From a checkpoint of a small transformer trained on Wikipedia.
Training: a variant of Muon for these matrices, 968M tokens, 3694 steps.
MLP neurons of a small language model. Each row is named by its layer, matrix (up: input weights) and neuron, and shows model dimensions 48-143. Each number is 500 + 50 x the weight over its row's rms, rounded and kept within 0 to 999. Numbers have three digits each.
A block is one neuron, or neurons of one layer that tend to fire together. After each block is what it responds to, as a language model described it from the Wikipedia text at the highest values.

L7.up212:618480480469514545603494570550416487524513515482440540495469490417552490497526441371550547504566476534513447580483468575539555460492392542532415547511515577577546528578439422523371399539508493511476435490542452541512463451441487527466487598503466489443567561510581515577524574458508569576
L7.up348:502519495455547530560522606497484587453549530450486592588489597544514415574581502420461479448568529585630482480485495415521533446426528430527484495493431471467524457499476445456479491504415524537388540516409499399586430449413598441465481587491478450511489477466437490528504398437577486511
L7.up578:458458512487515395442582558468423412412521485568517535515496444528507561531526600494419391522512485457424463563412482501464487520501537515463502506527419472451501435464430444528459509460484493464445432516474436502522521526513426553540453549403507527472435485522442453537427471428450472467
L7.up802:509460530506486493463428526516416478497511420439552545530503497563520482531457468538474513587491474506526420505526495485414499518588546521506524378514482467479504472465495383548519546436486555532427496478509477481487483580477445530473485600521448537494518532471450597469537512390505505531
L7.up1358:496556505444543421495499515571418431469504503500491573514426518450538500564464493486559476467509443539430457465496407492504503529469476568486491508554531478517465501527490499522457521487503454491539447507534548471523492466526503487528502617487452525500523499436432520515529513380524530490
L7.up1540:462538584468472518471528484536463445385490428544605475562576497489455430523396528533451490477550514506481467443455483535557527522531499628552407442488560499553445539451432499565452461476481488559485451479569434561416530547478522449476550448424446571511639468414513554507398540447522485569
L7.up1819:517596576483461463542440500565357459495517478473424556552480492365522451540514534576484505530417403505427408419540600551431456529480422456537485509533581469538482482518506443545536514520436384498584543465542552553482616484539599530523470551460494526464510459495515539587503530448460444574
L7.up1934:495541498455516535445559559553537470497454444587482564527440482468418545454444504427488498459520539317571437465520477508531580509513405530533552417569496411513557639561421533452471477502537489560401521432495537499522428517487498486558424538531453451473480426512397568500484558503552599483
Description: Start of proper name

L4.up526:500426502426503436472519462380527484496598516553603582503503465454544600520529580482429501491487420512488542480408495567492456539499529459521521461489452478636443519513475553501395503597504615556513533514603519455548498521548508553495521449605445466444460543499590461442527463429587447449
Description: Prepositions after membership verbs

L10.up16:533476473514520448580482497477549521528456462496422488484518491379502436561480445441489536463507494496456413479567486574426512447559604523473541526515460429626514580467530494545595525488569511627547544480495479550464517505468410603556549538469418583532475498496502499442468546423503454491
L10.up66:437542543583492553565521497512431429484513458467499500489544474504517500548493515554474553538440499490566482536592495572464426467484500521528476537575521452504480530492498497535545432506548378463514470560518437494460470485521580547537479450400492581482552443508589606518559479523541527480
L10.up563:584464514517451530488527505553483548463497408435489450449513534373602453444457458502442473562493489491481451490433513532442513488599517529434471463563407514530436544467525504482482450548514525484469520506407570463512548580594519481467454394412495570469435415500525419468550613479539493577
L10.up660:474571615534555562496400453528501463423513408457460461485568513572406497523425515499527525515573454515508370452507443530504487494429478444548480523512483441498480475461606450501540424435445456513433523548557363481486471479539434525449517498437373378507585398580451561446479487463449522636
L10.up1274:478539521506513530443481515484557481530532439424507515423555436495500487472471517524470556512438522502476345445588454467394472489538491405457453453572503498524502487453511518556477509514465464418505447536491564449505416456502473478482500427479440474553510500496536532593484570465497552603
L10.up1539:492482550471480649458487563505468493498438514479499497506544539519491518487543492461527570521499521457517555464477463540500586401539528531530434489532415441482507479436489420460571497493389505459502510492565464475482494497536486546485478491488538492499539561541506573497472502460523463573
L10.up1647:446523410462518593428437481438542483495423412507535410597497539549534504466422457588491515569508547477453406465507439473489576443563518463492602445687557418449519487426430522488546543512483417513575477539594460559505463506485503413542484398566508467562484426445517529499409478493507451564
L10.up1719:589497538487483538550518468462486602462523525491621478478562545536424476532562481450524503528498467540530441531537472461447448495491478480595439678331520465488493443470531495504499532500472505471503483446497453478416563509563493492407528467410533515556428440490604480492466463481473455558
Description: Post-noun clause connectors

L7.up669:485492513539458511461515483471500589456460489478479501464500550509488565538365568579495507530431426492553544587431454424397543466576604543507516528427542447448522472444535535460481542533498517438561481549538476501592558462532570517492553474456603433568453541439456566479560499522419547515
L7.up740:545460601449537553490536488481536411531503451461476513508549570569511454484546583544463525461513519418381495560549510531495519497525502628554508553438521534533576473573582391603581471578539529505424451617496510482512479442481527600488527520479536547521479463462422473565556480504534492502
L7.up761:471543549463561367492414478454491487499540494470496501451456488468511368444511566492496543529576474407524414443538551462436488377566509568465600587524555467491453480470536480570519480441545507530383541537484492525521509501491466580522554418456634519474513458504537453475508520439491389499
L7.up885:557476592456479408477504554428469482443525476607470502442503495445541502456469548540501482491444409522572433514533493517501501546499492523531420464469540542512496469430567442531448492511503477502500473512478563531568465570553455452457429508532560523462571452487430471506503534519545445536
L7.up997:506413493470577531527395560531522525460542447569556467510538407447523402481492459453438510491574444444488487525478579594586481518522541519527496492576491499468594402453458464521437447503440533427428556541532620499431471498544450427573479525427521543523422542510567469506459435585455568492
L7.up1055:430474393447579428411526549554539520486507574510507528516530483496491457620480516464438462539467506495443395454508520604513437482481481541584514584489463585478523514526472473507456398566447537537463482549441508603490479587486455497421516469559489446406507547494553526514535478456460525478
L7.up1488:527514582489533526423487496521500502483466443551603504489567439504419536530579451552473597450498453482528508492487417468504503505481481622552501515507521484556520498542476531506489493496439486474547519462523555449372456497346495484479563516557433461528433466499449528489519471462551550437
L7.up1622:633484515430510492615544454502535481500552470421475529538479443512482380542463566469577528552562484566500545527566471454556582417385520562420551478629552453500521543523505470602507506485506572514521554518436536484492441682581414532553505553496489512490438512561509533499499488501496459502
Description: Table cell separators

L10.up377:631448475505557491449537476446419548480537461461615498449485510393532419520488498484450540539448527528455568458570476550547420593494539542542525457479385506512555489495498569517500420464407503548502630484434503515438455510550473450685491476499536498491506543498544425491485455493530511506
L10.up576:472448487452576602474486484486493470468484495506565443417587491497401557507520491424389515475459504567483483454568600478491535516469464504477512475514551468466502564512517631505483488478497545600572490453437461483455473492463540494534533520569527503488470521567492533520527449548500517473
L10.up631:526586451472498524501529514484531434429578604501394546438491416568469537547501431432483566502473466430444476458482557533530516408415463477527543421623453503553482439526452458508470550579520446499525437525431514584472598501471513486501563391537483446551567521489528522516553597457468484530
L10.up1051:527447526558548460443521490517572588458439457563536597451500490468446513533457496492449564615483470504574477521438418515550426533496594460520493429488493382481559615591490466560430519460562495592455462540490502509458557525546570455532432421491568579556511488416546455521474459484482516554
L10.up1110:539488483487465422436412431581498460501531511464541486440430398500457482498485503442487501483450495442478531545548562547499583543516403558490526493499516456518472514527616468503449495548569551609494492557484530534424453507520413597529515460591368539497506545535488441469499518491435465516
L10.up1372:506538525516542487523535580434447438452519534465580469425558451499474515494569465511530469458567584401516418455462408442501609429504530486570446450426600511509496490506462490352437538588376460529581430519537548534493494509532470509492500539539511467526538464504501559549455537501470504416
L10.up1642:504475550508431481486557477521544446509562512497483567464452568470458490525582487500512514543519538567478497471547463561673512606461596545482594517552510486542443562458456498565443498490466544343377522479516489490461515489555535599418596454548550528522575534492584478395500505406527493514
L10.up1962:457506454489444463549458515534471519414477517439506529490525492502515565481427431512538530432564425423523456511519420517475440483515513556503553588494510578428514548401523505454505580597515518422566468466487488549487430480510497530517498439513610449532515477484438475487506550414410516529
Description: Table cell separators

L10.up140:479485541524569481557523579588474441538416521495468555501482471427445433566569478568508491488563454561441432481516536567489517485450449464404497496438437481582609497469511489456502487553518584502479477526479577480474542487536519482419387531412518460588472504479512582427577506529540553427
L10.up344:472478446530579456551540583512466480535420489504470539606516511399460418519491409566552476518526486560489408529570576586458500525528470451437496481479502513519588513523477444522511447523503447501529315524447527497486497517526504503470417613506550560563534438443468605469462592455585581480
L10.up674:487515450411434516434516516622398438528430493486438484515481467578524485498468469474478484478523527565453459548560537600509602519469436578545527408440457509494623542530460489542475437475556525483532552476506365461447457452639451535443514539511521606534558464569492543518515557500496461489
L10.up942:516555530442502493474473485526460555485489518499504497443524462519615541556406469420541655528505491548482484453425542510498530524484492524482433456460448420488575499461551466523511512461535519551449513552497465460497435576545586506550521421572571501433516536414467498495465517455387547584
L10.up1107:413585406440496517421469486561377470434514550530555569477489411505582536525417454526547454453524452467434467504528505541551570508475419471515507457469494483460523600488547483541378467354516598507448542479485576558543495411488431502586448493435433539503500477470438511480511547426558466466
L10.up1240:563477492506535483585457495571512449445435465488487543465501496380531533551406433510483468494585472508428448450579405495509538536481459504499499604540468537529520567501548433531491465477524538575464412505444527483449471505472434531573449581466499497525541511439416610441384517379502541548
L10.up1973:399467456544503410449529551535532535383450466530528471566457459419462526458488550524373493518465493480518573550452506425550433496491544431433574596469472501445457477525524416502477481476593477444514499551542570470531434436539462484547476475521491531371425546414549392471508541412506426472
L10.up2036:494541512463479491484520475523483531526484539601459442584510565469458510498522484557511457574493434539477444429489458532533440522464551435478489601426440445480523586590469556528506537504501518496461447539467497530503498571569616514510439503586446488540520505438508501508492581476453520452
Description: Before a name

L7.up376:499376571513439607506528442529423500513507519494506646515494432523483458496435506456543559499508458500528407554568540496533456414568412585567448461485458524532469494509471557544544535470570574492440461478441484547348450500555511466468520552586467585480401465459475487472473525528457474448
L7.up545:482484530498534496446501526507490492488491509524543523609514559564525449543506601464467495507496509580637530506618554538470460499454478441479492465428484580496558509462533557460526501511444495509476611527511471515464447375535530449487482536502538528523590483410671517452492592419491491421
L7.up581:498535582436561520457506484580559633499458482517522483399520503486560558465526524493447577507571396562442554504610507501565416581546580539432527473372464437490397455478518426520417560631517452487527582545471559509472526460507493492507530529538542511547465524500594512477446498381525524443
L7.up595:501558515606552455501495534452563427495546522505600469530491472547572595537417516524592457453436494576490525465572516533454504494484456493504400459449463490547536432528459513465525580460484623570473487469427523470481427560565517548533516499487475445518503538546479549543547458571523483524
L7.up983:502484470507540563480507474452526430446535447560466473536505522499569432470526504494507475529579527476527464478488531452442507526587548416537530489585561452501541580577494495577538495520553427498491491554435515511500514503549535562501537512601466513521511458449636500535429453442545512591
L7.up1143:500451446552534546543440442553487550471532403497491429465517439524536464515494549514436435510543555487491500478575530415541454468457496456574483505474408539500461493455418419439465467509491480475474452495542465557507537496523553505450501508593457475521515493525512469493521618484490537472
L7.up1181:509426513583504497530571486504588603433519487435487539492438468520510460456593533495446479489525426484539482457455437488554554495425512608611534450547445468571587470545499572519522556482506551564435470568493522468562570434454388532462546522517505597566468574502536529442517446458605546489
L7.up1352:549517427513461449517627501450411526466491525473579533425617463579539416541483477426453485496532524447512505479512483462526457512542563476512466422455479548502532366535495451595476410457559508488505562498458461542514540523566462528477546573563557525465467576522496552406485599563490553456
Description: Role-noun linking words

L4.up1527:443459451449606541495379504506536417446474525553525497450606465490550488537580501479451452509523421440455555455614446491512446459442511559456569486521575568492503414482430479589563481538496484594512454463524502553496503554514435429484528483491426464445498511461498407480442523449562558563
Description: Table row ends